Weights of a small transformer language model.
Size: 8 layers, 4 heads of 64 (2 for keys and values), vocabulary 8192, 28.1M parameters.
Training: a variant of Adam for these matrices, 903M tokens, 3444 steps.
MLP neurons of a small language model. Each row is named by its layer, matrix (gate and up: input weights) and neuron, and shows model dimensions 16-271. Each number is 500 + 25 x the weight over its row's rms, rounded and kept within 0 to 999. Numbers have three digits each. A neuron's up and down rows have the sign that makes its largest values positive.
After each neuron's rows, "fires on" lists the tokens most often at its 100 highest values on Wikipedia text that the model never trained on. A number after a token or word is its count.

L5.gate1172:517491478530521549521488440524459521503493464530502525509461469502473514484508486506497501543493489468499469503480492507493511475510518473524519452470501513444503505482542515521486540526494508495502470440526552433502495525517493500508564501533483499496496512475508535466515516504538529515488509475508494491512434506470503467500489520465511506482507522436458509438502475456480480487476544512452528492462499493450527443495490491459509481513528528525461518525527470483488512466481525485537462505507550478529519505508479506488518549509475523490516470538489538490527532456536490476553488475523495525498549481506505517513529522471501496508500532496486487474495484490506495478507513541475531524495507500472489494508521497514539522511472476543531487496531511503462459496492511
L5.up1172:423490515499497535513489495523561522478484550499492463491523480515487497527495488518544529465536502456465496470526554497504501465527470485502506474506501505475507486567498488516490485513468510522505480499487499491521493515503526473527480474463506506476504536512503489502488480505476503526483485499475493516481480455519538497501474444491480475514484506507494525482501466490541534525488497530538505481486499497518511467491487499539490519479444514520491494505515530498477499485487521468463482523536468523482485502511496469506483506535501481465524510528471486500491512454484549458502528503527487495473497503523538474490485507509490523525505511465453488431479474487515517499494576500525531529491591570487493501492536444519537482483485467506532512489511493508506514507502471
fires on: "," 43, "\n" 33, "." 19

L5.gate1177:457483503533468522508513492487473525518484538467454491520503532502479447484493514518533551477451477491528495455509507455473516467503472491518515498503505502496491518486464489461560486511500488495489506481524536482506516477502494539467456506525468482528484479503479504523571491498513520486517550449497543508511465504526472514505494460560537458523531512515500514493498538521490471538501541511483479484469466512510506495506501510488516488532520478501520535521512478488509486526494488520493431485519463507473522546526468475487495548488521489483535520496521484518478476527528494499506515502502517500531550511528475488498532466519480489447465483464467473475563498497497469443540482481458454515533466484488485490521508483510552485520506497508536489519556519495493444515501496
L5.up1177:469462513515541469460507477505481477484509495458502517491503469522464474505502543477504472505479477518511506497487499516510502491472494517509461469518494511514513508503537530519501482492513539495465478482545525484460506513509516484518526509534511481502534517530459519498497487492492533513508501483519486503509499494515486510508478495493480487542473517505490527497546519517503505490505495483502498454504550478498465472544505500498519487495508556484453492512521507503531577495518475458416520515533526553562470495513530503438472497520512500514526468492481469474498533498477478496499455518484507480431527533540518505447491510469468492484477443464526517499509501509491480523493448513486450499519441511495516508453516520483511512546473481460472545537519505468516442506463518
fires on: "w" 28, "ar" 13, "k" 9, "ch" 6

L5.gate213:505481506501535511448481473486540489517483487506479533517514504517478533480522472499491503482504563530497521476515528509503461498472561510491534455518539508516526504487504498467531505489511472527497507475476540472510495491510501466521512491508465560504507482505479560497476479512530480534483512510485490462471531470504528484504474529558520495506453494501488523536481514478467497471516500522526516458484476454538508507473496512503502519480515475532528519452570520434493503496494475468486513534497495479544504497488468513494480498468527506482516516508449526530474467514461463488497498478485537507510521457513498439485506508472529465522495560461494482507516452520469508501519469524545476508483522492500490482505487480504566519534460533499495515481435498530468475520515534
L5.up213:488509494543501485459515479520484523482506469499529500563508491530497474485466474490507508483504494509496534472529527489525486481457500509472479514451470501509488514515473471499498485525504521537486488516472513520475502544516466488486528467540443503531522527516472473525503479507490501486471494469492480486540535472512455539520538526520476498483489517537503546518506489494527494483448528509533521477495531468500477528541509504524493521538437528504505472543471486473487450477490503495466504490520481479507474535502514522487462488478494447497523535555499486507466533490466556493524451508512453518497507471462472519484518492508478484516489527488512520505501488499495522516525502497493542482505464503469489481519493463503515507472484516500483536535513485494465516485494462
fires on: "," 98

L5.gate352:499507513477550541497512559511500450507506475511497476524486487478504493451486504468507514519484501440497529487547521506476481488489525496490473513494450498449485525515533498476488502536465524502503514541463479494470498524531521521503445502495476494469511487480492512492512536501489537513525483523503500471497540530501537519498518526502503490527514493486513450469509482496508443454523507479480493518507490442475462513492531499541485498482530499484445478501504473542476502495512515518500553504455467501528506500488501488497501482474508478481484480491476527529445542521495488447504516495475461475516470488474465514486471507497493519451476499495468513502505525551525510502507518516509472517567507547508509466515527509521499510537480541505542535521514511498464511496497524
L5.up352:504522497506486482514509484490486461488507534484524515489523493503484497461452549538481467533480535509528463462526462503482528504499503512488460477492483486512502523483470539516497496511471457507539501552460500489505481550492528519490503541474544476488484466498486533445496472489482504542488507553466502520492507528466510493468501518517448496545536490472498510526517480471448519550505491478501493532470505526440548507482497490503501537499490475489534504458494518547489513512530492496513491503516449475483497532497536462493488511528505480551476438523519511527523499542493474537500530518484499513440542457497528497486518511511520529490489519461472468498502508491460513488507480472504491482535526502531523492502485560514514472492507520515468497498549522488501498477508517
fires on: " as" 21, " in" 19, " to" 7, "d" 5

L5.gate394:457547514496513505515472472495505526512508491479511488503521472521521480537479457488535477497482537501482526497520520497508537494455568523481473482446500531490471474503498487495533509526440557495490493492498482519531500490511527501491489502517464468475481505510468479480489483474530482486502484527497536518553507480494498506567463507523510479470484514515505514506472521513439479477484509501478484507496479531519460476518521498481510486495503498510515509517510499453516457491472534519522455509536499499553525483504507488515484529482479476470519523517479483494528493522551471477541465515474517524488521483502477507487509512476530545485513485456475532482448481500549545475504518498496488522503444494494478467518527476512511505510481489490491473509531501473486483499496491
L5.up394:509513475492506494477484467462480529476489563510510518495510548498448464441447488483524493529516509514486502504482496494430482511464503494510510495536520482461532531495491478499500519492495509504501486479393446480467518490492507485565443512504532515484460484527557538463522526511492508474539497477527509512493494504492529518531501462509555521473504520515463500447496519449540466468517539491496512494512534496531476492553485491504502511492453491458464480467545557539546501527446489520506455488512505523531525482504474513502505470499512490488493511480506480487475482506520526519493513515481488535507462499507532527480470482519509504484508514471492492523488492504472538488512502464548467515548467497558515468505523517493533495481501472482477518546512488453522492535510490
fires on: " (" 26, "i" 8, "n" 7, "th" 6, " later" 5, " un" 4

L5.gate1150:520504455511488485471523505483526494486513430506512523492533455494492510498524475561505504539507496540522499545500504503490455481495512495519536519488474521467516513488474497461469482502533541466487510534491499493474489459488517529478508496463530488562539549457485506504516541468500518467495479500471505503463487499534513529491483474471512467493432497503487515480490479472526492515506567486509520455496534475530470500493466489518464488480531500513496506498541473539535532538486494519474515493499498524519496483513512503465468573465530522487522507488496515473471474464509544498482517485529509492536507522494504526503459509466473504490510492518491505491497513483476509490469532500506499474506531487493470477522508567488504471540520513493522514487525476535517539523517487
L5.up1150:467532511479494514536523503514500492465462542516504505532497469561510464455476488476474512480486460497506476467455491516524525538459486483506521545487480530501484504487538481510520508483480515452486518510532526495517498501499492494491501519496506509466509507545488466495466496482559463506491473492466514493486464497489533479533493517498473475498496507459530504480552498525511504480562478475499500533500493487490446560522501467514495516528491487451511492521498510476537496459487518509524460461526456500461456500440485484506503479521465442538528497492538509517479500573523442539510498517488516532510540473501504525539477504533520526513515532494540468539530504480473466512497517499524509492482521507484527509533519506504536469466481489506482484506543448525538522445492486
fires on: "==" 21, " ===" 20, "===" 14, " ==" 12, " =" 9, "====" 8

L5.gate19:494497460490537527504468487487477509507503513470571507490516493473477492539462486520521490514466470531450538468486493471446435510531511461525527471533464479500469486526524479508525486495496538510515546462458506493461493481496488485526475481471534531423489499511500463492527510463517477483514481507475515533462564519517502487505524507502472495508498513483477477522521558494481492477479497527487527459529472506504512463513518544469470479501536494528517541493474488502503478454528488502490490508544531494546519505491475443549483495520501514502493534485508491515474523531479466509538503513478492484477490493453516533507509519504465473512497476538484470495518461543487472490500548495515453499526465534532486511476495461557537494498469489495517473502496511490480493482522479
L5.up19:543489509502512477466490541506519521489473478495521525509494496497522523519492508486499509510524474537471490544550522526527481518543496509519510455526526485514521501481494479509493510517500461485467537530513485518454485504511465498501514497494481496522546461506532490460480487485510485491496448474513520513467506497474496481480530502526464490553552487492477504473522525504529477495524521487484500454537522490510484474511472452539518501468499470476476561525491515477478451552498494482451523502523533536480499452548511470483517491452461527514508516480450488506525501443517510523507486479532495487458492518491485502469530515523477504548527479521525562552535488450523464511499484516482490524550511528496498483485526560509498495475485518528508467485533467542527511516522519
fires on: "," 23, "i" 15, "s" 14, " well" 6

L5.gate1232:518507487521476497476537523478513450490544493502502502483507512509514517508489503533479515528479514509504469508464522502510527459523545485533527530512516483478433503499473521498488592500512523499479513489476542497512530463499471508481493519483477492505526534480512538509498484448490495484506528530515489511478491462486485510487484482485460473460481496440439510515474469459534518516530524528534533492457492513528427526494477443498483459527480451490484512499516468466533543491543500478512536522547506467455471533527520460540507485504481516505511511491472497479500539523506511479518515476505501516508502486519469510492486471486515516472467523545485509482469503497481536492492527518520469486496449520534518485441464524473485527504540496492491525498538495539439484457468464
L5.up1232:488482488541525443495509493482509500530494501494528515469479449496516500507467453493539496501470482480497492515472504532512457516484445520533501513507500519532481499439533451506499474511501514487511499500515458573523497511471514466481484511501524474479492514524532529540550527455468518481474485459515502471503514475499480536498474447486519544477487489489493465473503500523507536527515511544514505497490486500463538502480493531514531511555478481532510472572476521497507550461532486529534474527493451505488491523506512508477473492521475507503515505488507474526515543461501539461531458522490509517528512501514536521478480489454517496532473476495529466492425490477530515497511476481498459494521489524498491533494516504516506503512476470554480487511499491493557499501495473
fires on: "==" 34, " ==" 23, " |" 16, "." 6, ")" 5, "-" 4

L5.gate284:498482475473495532490555499471525478500474463497538544516543541521447502486496504515495540486519524481505524502516530529479488492501514485491536544498461532473537501507515496485499484466518533504469540496491545481481488502464462497490519491499462530502518525518492513508470498511509516513479501514482481500475510482515512526477485538514525486524522519486518466504492459468474500447528517516526505514564473522562506483488550482455531492455471531563503518439527518492523499467485501495495537503468513470479472499503488491517486557510503501508498521508502489525444506494500519492488501474495465472497512500542503462477470505480503483530506525524460506503495511514492450500514475486533555490437515514508482513508533492485506489500485471520541502475456507501511510515525516
L5.up284:443465454529505567511514516487508495448486493536551499495510478481461536522431484482491510508502499483481502497480514501527534498536524512458508509558488488476509527456509472500489496485476475494499498489504551550557503491496537495490552449535459528523510503509497527476482485508502518529478516501511485529473529484494498520488465496491465476503489504471478464511489564506507500533489510470473494502456560510499487486477474504481453498515518522489489511523501464481528501487487498499532503494504528483526519523512481482477488523490469497529446540498507506483491492494477441511544429544500497507488538468518520543491524517517472500511493460469495495521514479478474536518550489508508475467514536491525488481496550511518497467492531493518512497540479462466506491483531524
fires on: "." 55, "\n" 7, " was" 6, ".\"" 5, "," 5

L5.gate1167:548540471454500499468476520500550523534499501490538522499490484512486480488465462511512470528504523533457484525471465507465451506489516523516511482464473522473552473510499509502564477501512513504506505500543549500485462506515550489449502513533521456499454513531502470545457528438515509508492499433485511472503491528511493480467535477513503530479455476471504490489498471495500559508512547538532525497476510482495474443463517511474502513527492515527476530509524499488530518502515491516511505532547504512489535490515497497508469518503482491472509471511528479543512531519482458501487550522503470513516492488477510463518500523497543477495499531510544534506512534511486518487538518529470506524481539485482435482533537499544538511535481484519474497509515487497513473509484502
L5.up1167:494503452527519495504507489455499462462508500478524484505513484510534508492485515503509502508481501498513475495467515485541512524468500513489511506474509524510522465476547492464522482535486501492506466511507461519495516517497532502510493519512511503510519530520501473482467517461513500514489487525519512481484509483460492548509517457480492500475529484507475529520486510511463515496510490474530494477517532520461475500493514522488494499508466495537532473488508539473540552503525494557473477477488499496474493467509519445494489452512530515522458527492508466504495502522475504502495507497465492540483464517483521523521470536541555511485506523477498520492509525534495516507518476496499474471527521551468498528504560517490507521554466505474531464541517485497497481558524512
fires on: " (" 12, " to" 11, " was" 11, " m" 9, " of" 6, " is" 5

L5.gate835:488453495537510469515504467518500503478485476473495510513485522483515480491520487472541480493555502532472495471545506547450512506490539477551538495466480507436503534520504464498470486456508585491473515488440500466431491465497531488540488496503515562490512485501478470457517500506471510540513454494493523512476491523524501549503511503503506528525497528537472541517535466462515497489508477495477489516501511470536502517462535518440503538494560407523497499525522474507488460535535537498499475530486469524501510478516525530478497514490484493473488518527469486494507488471502510496538489481482506514465493491497496528513491496524470517499503523462494497466531473508492498497496491466504502520487534523449456468454549484509532491502499522549479475499502501463510501485467526
L5.up835:511474504446501503496476490533467507480515521468498513536520466466532518490499487519486497491526532504531508489469521503514475520506486463516516528494491531524468473514520488508508484478481488521522470496525533500490476476517501541496518462510479474492513549471518475469492499512490450511492508532506529489544471523482521491475496506513493470529478470546504486491516498517512509496522501463521556540482469480506507525507531526478508554504491518549505550536498453516526519530498507488513491473467437482569505508520530520484501471478505424512499489471509516524522453500503472517511480441523502482468522503474518484513528514462482511507503513458517470472475514468531450510499470528496509519478542474485524477524481501500499513526512505496470479534514453489526532451499503
fires on: " it" 16, "0" 11, ":" 8, " May" 5, " It" 5, "ing" 5

L5.gate1086:499515473538477449460517483521520472438527503507520508481517478459496510506520488524505492526519514500521478506522475499509487493503506485479490534496491539522535560489458461503507496514537529464507529505454509478523479460513518504482522525494477540454497505478502464481456474511514522535503475525536526493454513495517498506520464534483484541501416468563505512498468488501509456482463531547495492524505490487496477474478482479464495469518459492527509501528485501530478521511533553509528500501489452505487538469559446498462512557502518516533505550515487490499547513490521493490517485443517464528487474463479484511505466483497487509518534490534514495501478516516487510483424493493501448475498505497508519543444533517496497506526465486510471499466485503447499495509510515
L5.up1086:509539455497445483498514482520491507485498525514530496506456474462491485523478493489534515488533487525515493479483525530510524523440501478522532545519489496508489502512496488460525505463514515508523500521449459495465493484502521550512497515467502535544531558472522506448502491469518491496465487514500507469491495519473499478498477513547507521531467467561494567525504493532464540505454510508473496475488497483554502513459522522509528541494476480533513506481517478510495461524490519460465459485460461518524532535529488493458512530515485522555486518486498494515493476486434520520476519485459471508454502503518466473519469489475541484509522486523520493466487499498481492500443502492533507488492504532521513495479518513486492504484520505509460500502475493492513545500521525
fires on: "s" 22, ":" 19, "in" 13, "it" 8, "ing" 4

L5.gate52:509494489518514485489464501476505487470503509503479525462522517501545497498500517522466513465445552495524512543516513467499531540489491517476499460505513472505476487462482492511504545497519493475505508507496477505538588514557522513508524516492498468525505461503465497498483471500509503541535508528543494475523480468511466461480474498499524512444540476516508505481500532521491453470475498519466486497491519522481525512529502513533513521483493538475445513492516515456518519502510527503510485442492483477508524534493533448483494481495503499547504517485471509524508544495514528472494547497488502480498491518478501469481530496470495504485472475500516521504471502504470528492522514524532504503532491509525475450416483510502502435452513518514523501558509484471497426477519489
L5.up52:457480486499494498504487505526495495462511489540488536538561503470485492514520477502505509476451445489477478467534491511493518522514533507514484516475511493464493479490481476461460520501478499485461523506488485517511474468493502506463480540471503492490493526444477466502523570494472469483466453462451510473492499451447514484483533505506495512482518495496524469492508501505491486481475518478546493505497477433509491492517554490540485524524541531487499501527495534513496501493493492504517503489533510506448481490495481485495506545511450481505502477530528522513563470539483478502462514462497497535540522525477459535459533488505457523510503522528516531485547485513498491461486514451534496503574490529518525517510456517465440469514515498505507540514515462531543512513532457
fires on: "\n" 18, ")" 13, " (" 8, " is" 6, " p" 6, " has" 5

L5.gate1195:497497515530526521477468526490495538496500492481482480509474490516491481529498551521525505490467506529488542472529503480522501491555505488481556494508467493486443495499497475473552482476457489453498521525530490458484508490508520485486521504528520521534478506527531546490498508510509545476516527468489477480515540522460525479501466433523511493500514480510462507525544491484533530505481501495476470523520493483506457494487473489509465492561583488456531521464481523531530535542512462474518492551508449488471473523538480499518508523481521490487512474506502530527456521526506475485514487471520475447521490447492492513462507507488479492467487484536492533487491493516505491534514476512478527506509467509531502453506519443462549522515480503447476523538546472489515504435470510
L5.up1195:464525543450500537478485527538498456481456483496462477511527510494546441520522480502522470524483462451521485488491530491436502459500523514521514486494504487528517474492552507443550505527510494460510462492512468502508527458512516474484496487474538460506499471557494535528563526512479467473484490506510511468463520516483536466459539481470503475486496480482511494520524508484528515497467530482500513502504493520514533465516493489544508499544469462503507481518457488539516486523494533503501477478463523492481515474474521556461523551471485496488506465522486494472499513503481504481520508504505486509485507510437537489490526460454545510512505494481495492452514471458495472526516483503486483518500523532518458447524517489527501484487490461506528487517478512501495453509471492
fires on: "s" 27, "w" 12, "k" 12, "f" 5

L5.gate804:499488513547483460481489507471447523465464441465479533469519505501490482494516485520475499465459520500473476489515520513509505500502502471524434557494525515479465483465485438495505553456510496515482492514481486520468514542490530541497527509506496469512512517501476500486502533477528466540471499438471495469464505516491521521527434515526501464498524482492512510463522487507505473478471520474517544422529538496488536483543518476493516498527548488440465477492506503476542509465495458470480522496526479516524506522482484494474494518543491480482495468503523491473530506495497530517506489483529535512534541499493511488503524487466526467485459513517523478494548492505507548537462543524502498469497452525468530479533475476461551483505499510500500509453539519498503498492522527
L5.up804:487542481485480503489493477501503469513535497511514430491510515499481517473512502501535504524481489535525517479502514506504485494486485516480478504533507452508512555505534473509526510492516452509522462505516511513530480520536524483477448567513530493468472496508507508458545488483510517485519501533556503496512540541499519531519488477503567501515545466477531485477444493519483518508458485469474471501502477527518475526475457471543468511506513487536520538465513543585499542461445514487508545526527548488494513474447493450521529484538522492494450455497493491514456484522485515492481514467489493469542546471475525523492522498481527521510484503522535519484444490493493496468495497494467516504511476395515493508511512531563531515512474492479512485526514518516500520507537504
fires on: " " 49, "2" 12, "1" 11, "3" 6, "9" 5

L5.gate1291:475520488487469512516552468487492524533548492542500535479465515544476534461525508467554502533454509518467489477488448514508506505529501466502535443457492520492520531508538494496459479515480489497495497495548516499478485500506508504524527515492519511473507506508490533498527479483492522514536503458495462528463511483543527525539481467503523465480503510490472480541565498535508533517515500485497510484469489492563498417512501504458481439478518513537530463505459484479541517486487491470496498490499505523484501530531500515495498448538527522509512521496528493520534478535523513494511537495471515528479525526520494526484477501539448487490530507497531490505493448524487514512514495475500461486511527537531459513485527487516521481523512503498491476486485509518503508501521460
L5.up1291:487532513476481549497536457538543482486471500481529477473527475469499493517490462493498557490482498513507523459457519496525519498491574513511484491521502490490528508460503482461521493502503475542522488482520513527505509486520515482512476508507470480500507504485518523506494505438491514521547491473543564476500484524484507540486486507474483490548525498480488474451518479481458465510472521514509496495498478490534498496492512532503522531494438477539538505512513501551529508460483476510537551540483510544512528472488521475501482453527494504500492512482536509500472494483495493525555513500495491519503510470514530489486476491488504488500483512461525508540527502510487538483538531521483538500529504502487444484518521472576482478470498486541513451492481503531503509515521489
fires on: "s" 23, "ing" 12, " announced" 11, " agreed" 5

L5.gate80:477511507517508471486543498529485480500456523493515528460506533536494470520503515478503510517507434481464495492508532513498519487518510496509523526508481506507519475456478491513501497471486550516461527483478501490518512482497475499470507507483506491476507503520525457495496484504551532477506476473531522499533477492575520499550457482484451484521481547532502503490480536470462528505494466496518541504511522473488470515526487479493442502543503491486500498534494467491535503520540507484498582494528461509490485478462472434529517484512550475472489509496497513514530491503470514515502486520510533526473482493481485490508508512495527481515474554506519489476504472452534509478506523488521524521469474469509518538502464466509491477510449475515528457553500505538443477540511492
L5.up80:491474500556492534457483489510507537482479508465541447505456474483518539477515455501501478540464517478499549510481507506499516477492491494491486517531548537471502536516500493511469512501480506487487480511517505503514440484499531504504497496500523515513499468445490486494505518477509532503507529529506521463504516495504490511536508487494518546464498489469499497486532492500485495486467463464509466547465510549498511506517525537483517536529534529495469454482462526487564477526526475468494476474524525520521512443515480502489520493493505487470515484521470516540513543515537513487490525496546467497467486521522511511465479519478543489471502516475497486532492509512441547487520525494515487474484523464457520532499502544510486501464505554524438491477508514485470454493494537
fires on: " and" 74, " or" 9, " (" 5

L5.gate54:475466457493530510529490486468515513510465524459530491521467501528536537483520531498532513484474475499530499510498525533521493517433519510509538517460489500496554464460503484468522509474467512466465491510524536489495490479495522534534507474502496534490532508496522484479490528502509489506518438505547503471518482481521553544489515507547508477516519497499467495500496504518471461502500513506513551494483481526480488495556496471541477509540485505521519499542500505516533464540554486497504524495514450491490448517449497483470483495520470484499482506495501449501482485496545534524472465534487483521450548494520492509525507560503500539546499546509500494468517507531510495477481540499508473477457545502463481487471511471437501491503501512480452514549536484487495461504483489
L5.up54:471527481515515487526489493509445500557488458518480506510517521549488539478480502525477485501472506472497436491500501513493547533492489503462469496481482482502493476519455491457518491447499528524535462491501502494515517526521459484503481507506534503492499479477477507463508480466506501507447508526520501507507513495524500494538502578503524500528500488520480512504474470512479504548463483470484519517517532531507495482489485487510471484456533519533504551491504485485486506432493507480513529474487522511512496536454476527494527518485458463484490536500497490543513471487544499478518499513516435499464528459447498531501531494460535513536514487519509539506507475535554509490505499490506499457489455479499488540501499531548503449499517476466509512527514488453513498519509489
fires on: " " 37, " (" 21, "m" 4, "3" 4, "1" 4

L5.gate344:473506493506523490511515494498493469497433477523514509561519525480456502503471532548518470512499502524442526543519526548508510482487470497530531466504512522512483500496512521547535502518544465541502543491485459497524543526520503486508532489524532562464496465496499523492491467516512473482535491503514493479522492516495533467520481511482447481480544491505492486493490539471503529498462477476465503522544507498518486456477533501478485507494453501494510504502504503521499537507512497502506551532495480518476499506502525441482463507489566490519480505519440496519482542501494467473485574465474511491462508550486496519521509494532439525495493507551464537488464496486491512471530488463512498491476503451511493497477509523533481436523480479479494504542488514498479489563502479
L5.up344:460532477470497505470501521532556481539503461502499444545493483512475462505531487482509503459470496478496442508449517558544518433468486495515512528503507488484515513481481519474502515501430540537525542525503490462538531517519544424535461487488494489493490488554509530529524507482473495481474475519527457498486531467446480504475502498494490485500492501501483499511487470469507476518490490520473481526537439511516492529457478512483475506479530504509489481495491512441501573502534453509511515535506494504499503461464501458475520469466473494479517517514478479509523506520504505516452519514505483499527522498532535489519516507507484502534485469486498500526486514507517499501510498483488502507518487456473511455494492469524468472489486495502496521505488493510518490519508488
fires on: " (" 48, "1" 10, "4" 6, " and" 5, "age" 4, " |" 4

L5.gate637:497477489493484536555502549514509529532494498541509478497508507505493505476528501530532506489432516548489502458506536482481504485479509554501484452503470501517489493491486488465593517487493522458553524503457506493483544510521501488492503475504535480521504493523488510477532523529542521505499506527481516512509477514531502483501505493532557472522523503515511450501456505478498492504515494504483529518517529503548535450493502546490499532479511481492512545493485470484484514474553514473522543520520522484524516512508471495510454551495478483483478560511479468493505518495467483483515527546486509508476464497476507518522543504511485497470460498507530555461523499510467517500546504544446493480477516518513481483492505449481478494514510468484478468513481484481501483490485454
L5.up637:535513485515488426495475483507484448477484529510525482504478494460491509520548491479515527492504528519462498504483542468488473482523498484506537491491473557493507519497522507463507500514548490487487490464522491541535471517491499499512457476475512543464495504491542544503512512490504501512470481506539499552509536443487550509497458525485501472504532481506526442507478519502491471488493499485485507506511462477514514494525483501484480481470505525519521514510548501493525519491490450496479482539506484470470489476478451496480512512455469493481476515536466476473544482503563525499490522478488564496520506499484510502474513505520445500490520548481509523475462496530515518513470447452498472479517485476493480503459462467514482492514453544505492520473511467489518527560545497
fires on: "s" 29, " (" 20, "ter" 4

L5.gate417:486534470516510461515522503479495513469473490528554547484538495550521479477494475552525525489515489547448504514499506469507468502503510521540496497497520500501491513514520461505547502506462499518506506471440490473476480470513521473479495470505555496501517526495489486474467487456526511513520498504491513523478510488524518470497510512523515513499452498462517475484480499513514506476522541525500520486503497517520423460493511442500481472470495502486498534505544497489492454486503492535480474517512492527442479513520506497526488470508507481499433541512533517495448510486526462479488496512545474545499503482543527555511486524529472446521467490471494497462498480544534521486494467505491480461545543497494514533518537489523524472498463487553486491474479514521498459489495480
L5.up417:514516471503515475508503520484477501451460495486518541536526492558481522460434506513497536503502490498482507548519506528503488483512486486523547502509504456511495482483501498528502467491502482555474485482486495494508454466494447506451488469489505525524522500438501492503450450531514500505475511498468530520506448515485533488494501553512493524459450508511514517477511521503496487480477521480474533521499507483538469458501521493521461493469498527547491483508525483469533474523481491488480492522513479524451475530518533557550571479458475461523486506538534503446461475513506449521511477498501505544508538453491492525483529542541473461543492450491491509478507468524493517512515467480510469468558536492488528553518472511504547497499462501530475496466505501466527440502547537
fires on: "." 60, " a" 8, "," 5

L5.gate1035:444479500488520505541481504486531490467501493453470486500496514496540494491491556498564531537475533507442457484518535506480456543487473504507528463458490450518491487489451535515473492490507523512542495483509544476524459469487471548538515514513476503490511472514490525499460499493504508532524512478497495527519518511537522532507474471512499480494473516470507502468532477500510505502552549482524557443536488531513495467529563507505455470466492526471488484503466456503538492419544471505518507527488513470471517465503484506516537510512532484491473501514490508475486484515507516525496533489503502496488523550487473537497499500530502519488482506525483481434507489554532492534504458497496438506508498510482498510516502512445504491567473465528552523520539513489516485494525476
L5.up1035:453510499498517528486525492523494472524477509523485475516507496488466532472501542504480474500493488526487554493444489487511517489462510485456489521498510482538477508505461444509511504476476505538504509453494511479522493480506547467501513522500483455497490471551487494466476443498494521488560529489537528482487475556472505473510563551481469507524489479538538485542523518509477529493487501517491512562500463473509522486476501511452508508516522480499464466507486472525505508495518476478519519536509514473516557504526492477513480523490506478484479467496455501494458490498489528502506504502502506490489463524483505536494477493529506511514523479494482459511505475504500545511466498568522510501556552486554480467509507458458518515503490476522466521462553520519507489473475516
fires on: "ing" 17, " on" 12, " about" 10, " to" 10, " in" 6, "ed" 6

L5.gate969:554485481520506539458483495483521540464518492444533482489525494530488507463492473480517527575485488506488538521512522517532537479507493501489562460483483543483474572419483482491488507509531505456486464484499542497487513515497463471513498504483480475521529484536550525457472468517515494484498455509513502474546529529523489496473490490497485493510518532471501534510548497503518513523524520478479495475474505526484488499475501476479471507492498501465518511520453531456536505512507492513493515527520483491516517510477455497508515506441468501433473509531497480488483496539494526471538469462491488502497498450513494502529501461509509513461454484497528483489475467502500481511524479520478537501457487514536506492489559493505530509526497491536526511530477461492469502502554468
L5.up969:533491493527512488511486479506503507557511511477521488496515524529537445518476524494507508522481496498488455510511489482505511492527471441450510484512475525490480481478470497537524477498551479489491521519530492554499532488496495525512503510503480470512521536479476488516488521510496507480480484479530469494519506481512506515492581479488451525504491570536457500522491500498521517492467464491490499516493539493537465546528497519501470472508456520539487478520448494511522483530476519507453455565490531498460514457484518472459464466551479497477499553520487491464506506517535495528528484502487486502559493549529482506498519511529476521495473505507531501506507472469519487498450469481481575517460494518472479535460515486520489518496552512506514539526490488499485527487473513
fires on: "," 40, "\n" 16, ")," 9, ":" 8, "0" 8, ")" 5

L5.gate809:517478503524517511513503490483541467516492508536467501517477507478511459500508489505507471524495567547514546440492511457455520525492502524520475521468520495509483508495485447506500523530529520481534493523523485507443509443519520527514538489541485520462482472524504502473523540478538459500495510530556496505495517542537545526535459512532513503471517483471505489519432486515499505496531522484493481476503471524499497514528508515517489503543532509473529478526505481522511526520537477490522508512526466507510534544502457480523498513542523475514539465488448490548467477527482504510507486505507481514491548458492502496481501488480534465499462545511507505503466489534516510488493492521534519490544445537506463460487442497499540501549493491501501478454463482472483460442535499
L5.up809:536541489492525490500500488478522473473512507490444499524466491527476462488480416480472507495486467550501544484484517457463518514535452543528482481478463533496523519487459486490495507503524502504501484457474543501497487500503506472537527509449493485479504533476520481467519501502509480511511466525532524492543513476528534517472499512526521525476468501478533509516475458503480478521537499504519517503498537511518488512503501501539493487456485511497514511572510509484480472486480491510495535503505447500540511542463483541488504470517515432452501537488483520502506567557497489473468497511515513470500555508555484515511477549486494506502506502487479503523499510499500511538457513506524482513498562523531513532501498530495480500516514486469466503520501483501520459488487509
fires on: "," 29, " (" 22, "s" 13, " his" 11, " her" 8, "1" 4

L5.gate933:482514483509507552468519522543513482483563473512506523470545478475464523512486496505537493531467528480525499476492513519441496478499477464479486518502525500503503495490452488459496493492485490499510515538490471485566517506524507485491512486509530505520513485460469501520475486546477519513515533472583560470511516557493506477500547527499518494457538507476449481485509491498505534515490523508519460464507494443496488503472536525524492478528494497539445504492460501525512498489502547483494510518483526542469500534499473466490546495517504480511511480462522516527517496522453490470510503446484533498445506500483504543500478465539520495468529533509515531505517481492532520486481454513495479500526529527510492528460503493534513500449524488508561541477519484508522495516533502
L5.up933:512524519499496410444512515527478476510516506494513498521524508478487504516501467492526520531488532480491541564504544510525520458499471570489514482468471459519506522516507508482496483460503496509482498495511526523480501516494483458463453474493528481524517522491514538491490476513471511525496477524497479524450495493559485492523487510511465489545512500491498521479523493518490462479476498484489510489500489475498484505483480500534494504517510516499523515480482522513514549530492489481478523418481497517490466503439477484504498515492513472494503496530509515491462514477507487480482543518537486519485478484489443539498490460469456522464475509521492523514466485475498481470478524488472502514500461481528448525528495503494480452491526519496491512482444473488518494516537524
fires on: "s" 62, "," 9, " As" 8, "as" 6